python train.py --n_layer=20 --d_model=320 --n_head=4 --n_kv_head=4 --head_dim=64 --d_mlp=1280 --vocab_size=2048 --activation="squared_relu" --norm="layernorm" --norm_place="pre" --norm_eps=1e-05 --positions="rope" --rope_base=10000.0 --rope_fraction=0.75 --qk_norm=true --attn_scale=0.125 --bias="none" --tie_embeddings=false --parallel_block=false --init="uniform" --init_std_qkv=0.0269 --init_std_o=0.0 --init_std_up=0.0269 --init_std_down=0.0 --optimizer="adamw" --lr=0.0026 --beta1=0.95 --beta2=0.95 --weight_decay=0.066 --lr_head=0.0255 --grad_clip=2.0 --warmup_steps=382 --schedule="wsd" --decay_fraction=1.0 --decay_shape="linear" --final_lr_fraction=0.0 --batch_tokens=262144 --seq_len=512 --doc_mask=true --train_tokens=1370000000 --steps=5227 --dataset="wikipedia_en"
MLP neurons of a small language model. Each row is named by its layer, matrix (up: input weights) and neuron, and shows model dimensions 160-223. Each number is 50 + 10 x the weight over its row's rms, rounded and kept within 0 to 99.
Before each neuron's rows, "fires after" lists the tokens most often just before its 100 highest values on Wikipedia text that the model never trained on. A number after a token or word is its count.

fires after: " the" 22, " The" 10, " f" 10, " pro" 6, " t" 6
L10.up611:59 39 54 63 57 46 40 61 31 49 33 58 58 49 54 48 48 64 45 53 50 37 32 50 42 56 66 48 58 52 47 51 50 59 52 36 38 48 54 36 46 62 54 42 37 60 53 60 49 70 62 35 46 59 53 57 66 33 48 53 27 18 42 24

fires after: "\n" 31, "-" 9, " pro" 8, " Pro" 4
L14.up636:66 41 39 37 63 66 61 50 46 56 62 43 45 51 66 59 68 59 41 57 52 45 52 36 44 43 56 50 56 45 43 57 51 54 48 49 37 39 60 47 57 45 50 41 44 55 64 38 46 42 55 49 46 52 56 71 43 55 51 54 42 46 54 32

fires after: " the" 41, " 201" 10, " a" 5, " The" 5
L14.up865:36 60 44 55 48 48 50 52 70 47 47 56 33 47 43 43 37 53 54 44 57 38 39 89 45 39 48 49 54 50 55 48 46 59 60 38 53 58 65 50 56 55 56 18 29 35 61 51 48 38 54 58 43 38 71 57 44 45 65 53 48 28 47 39

fires after: " N" 18, "n" 10, "N" 9, "ur" 7, " n" 7, " C" 7
L11.up473:49 65 42 49 66 65 70 48 53 35 44 50 58 54 33 54 46 40 43 75 45 55 37 35 58 55 63 54 44 40 55 63 49 59 60 52 48 54 68 33 59 48 58 57 42 44 61 44 47 49 54 43 62 44 39 58 66 37 49 46 22 47 45 40

fires after: "-" 32, "\n" 17, " \"" 15, " (" 10, "–" 5, "/" 4
L14.up503:49 60 33 49 52 50 42 46 57 58 32 55 64 58 41 29 76 51 55 41 54 35 46 44 59 59 43 57 59 32 38 59 44 49 65 51 41 61 52 43 49 35 44 44 38 48 65 42 40 44 49 54 49 35 37 47 53 52 48 48 41 37 51 48

fires after: " R" 57, "R" 10, "\n" 6
L3.up476:54 55 45 47 50 66 49 33 50 66 37 62 48 35 57 50 55 53 31 50 57 58 43 52 44 55 54 50 43 45 43 57 47 50 67 53 39 50 36 61 41 79 50 45 53 60 51 36 47 56 52 54 55 56 33 52 58 53 52 50 64 54 33 54

fires after: "\n" 27, " (" 12, "==" 9, " \"" 4, " con" 4
L14.up745:45 58 37 43 59 37 46 52 61 54 33 69 65 49 41 49 53 51 25 44 52 39 35 40 65 61 36 51 50 58 54 47 74 34 50 40 43 56 53 51 53 34 26 34 40 37 63 58 55 46 43 47 62 48 46 44 60 40 45 46 40 55 51 71

fires after: "ro" 17, "a" 12, "o" 11, "i" 11
L10.up1240:44 43 49 49 64 50 52 61 69 72 48 54 50 50 36 61 53 45 45 78 55 53 48 46 62 47 42 36 32 34 45 53 60 52 37 49 42 53 58 46 57 32 59 47 54 66 56 47 39 40 46 45 48 45 39 57 65 58 49 55 40 35 44 51

fires after: "\n" 40, " 3" 6, " 1" 5, " " 4, " Feb" 4
L9.up205:47 60 52 51 57 59 55 43 58 77 36 58 43 41 50 44 52 59 57 52 52 51 21 47 45 57 46 33 40 66 42 47 39 42 58 39 46 51 50 41 42 61 42 65 49 55 57 32 56 52 46 41 55 59 49 46 51 51 40 56 37 52 36 44

fires after: " the" 60, " The" 11, " |" 6, " a" 5, "The" 4
L9.up186:43 54 35 42 54 43 43 49 52 50 38 64 39 65 46 58 59 65 44 59 53 26 49 57 50 41 51 56 47 50 53 51 47 60 48 23 34 55 52 39 37 52 54 31 61 48 45 59 57 25 62 50 42 56 52 50 58 54 42 40 43 27 36 40

fires after: " S" 19, " Is" 8, " At" 7, "s" 6, " dec" 5, " ob" 5
L7.up1032:57 55 45 58 74 43 42 61 43 60 51 59 43 26 59 31 48 67 39 70 38 30 35 55 60 63 44 54 55 55 40 34 61 29 50 68 50 48 34 29 62 49 31 49 32 48 65 58 63 63 49 43 45 41 44 32 55 43 42 39 38 58 39 55

fires after: "\n" 83, "ording" 7, "ification" 4
L3.up399:41 50 57 62 46 43 49 62 39 42 67 41 74 56 51 52 58 45 52 55 50 36 38 53 69 47 54 44 33 29 50 51 48 59 50 52 53 40 55 49 54 34 51 51 41 44 49 46 34 60 58 66 45 58 31 50 53 47 55 50 64 51 39 56

fires after: " an" 18, " N" 11, " or" 9, " n" 8, "m" 6, " M" 5
L9.up867:64 74 35 64 34 60 51 41 46 46 57 42 63 54 53 52 53 53 55 60 46 49 57 51 59 44 61 63 31 48 44 47 41 34 63 56 38 25 70 48 59 46 43 50 28 51 61 33 43 68 60 40 43 68 46 60 57 52 46 61 20 43 41 18

fires after: "\n" 50, "==" 10, "===" 7, " |" 4
L14.up570:55 46 45 49 46 50 31 26 59 40 64 59 60 59 30 49 57 44 37 42 55 55 41 45 44 67 54 46 53 61 41 51 65 54 54 46 35 61 53 67 45 34 31 24 44 53 58 65 29 49 48 47 52 49 34 57 46 25 57 54 44 46 51 39

fires after: "\n" 59, "." 14, " \"" 4, "s." 4
L9.up751:36 64 36 46 31 47 41 55 47 77 18 57 65 44 40 67 45 57 38 45 28 23 36 55 54 48 50 48 59 50 44 49 54 57 35 46 49 53 68 59 54 46 47 31 29 39 75 63 48 56 47 47 74 52 48 44 46 55 47 51 40 53 44 47

fires after: "\n" 22, "-" 18, "==" 7, " E" 5, "ro" 5, " U" 4
L14.up1006:51 36 38 37 59 52 56 39 49 55 63 63 48 34 38 66 62 48 57 57 53 52 52 49 61 45 59 37 56 47 52 53 58 49 39 58 40 57 42 56 61 42 40 58 70 40 64 40 35 53 58 35 34 54 56 56 43 57 47 68 44 38 47 43

fires after: "\n" 56, "i" 11, " f" 10
L3.up150:52 48 49 57 47 47 56 54 48 52 55 57 50 53 46 32 49 49 48 62 50 50 50 56 44 54 41 47 41 41 42 52 51 60 54 56 47 43 48 50 46 35 50 42 38 45 49 46 41 54 52 55 37 48 32 67 42 44 42 54 44 51 51 48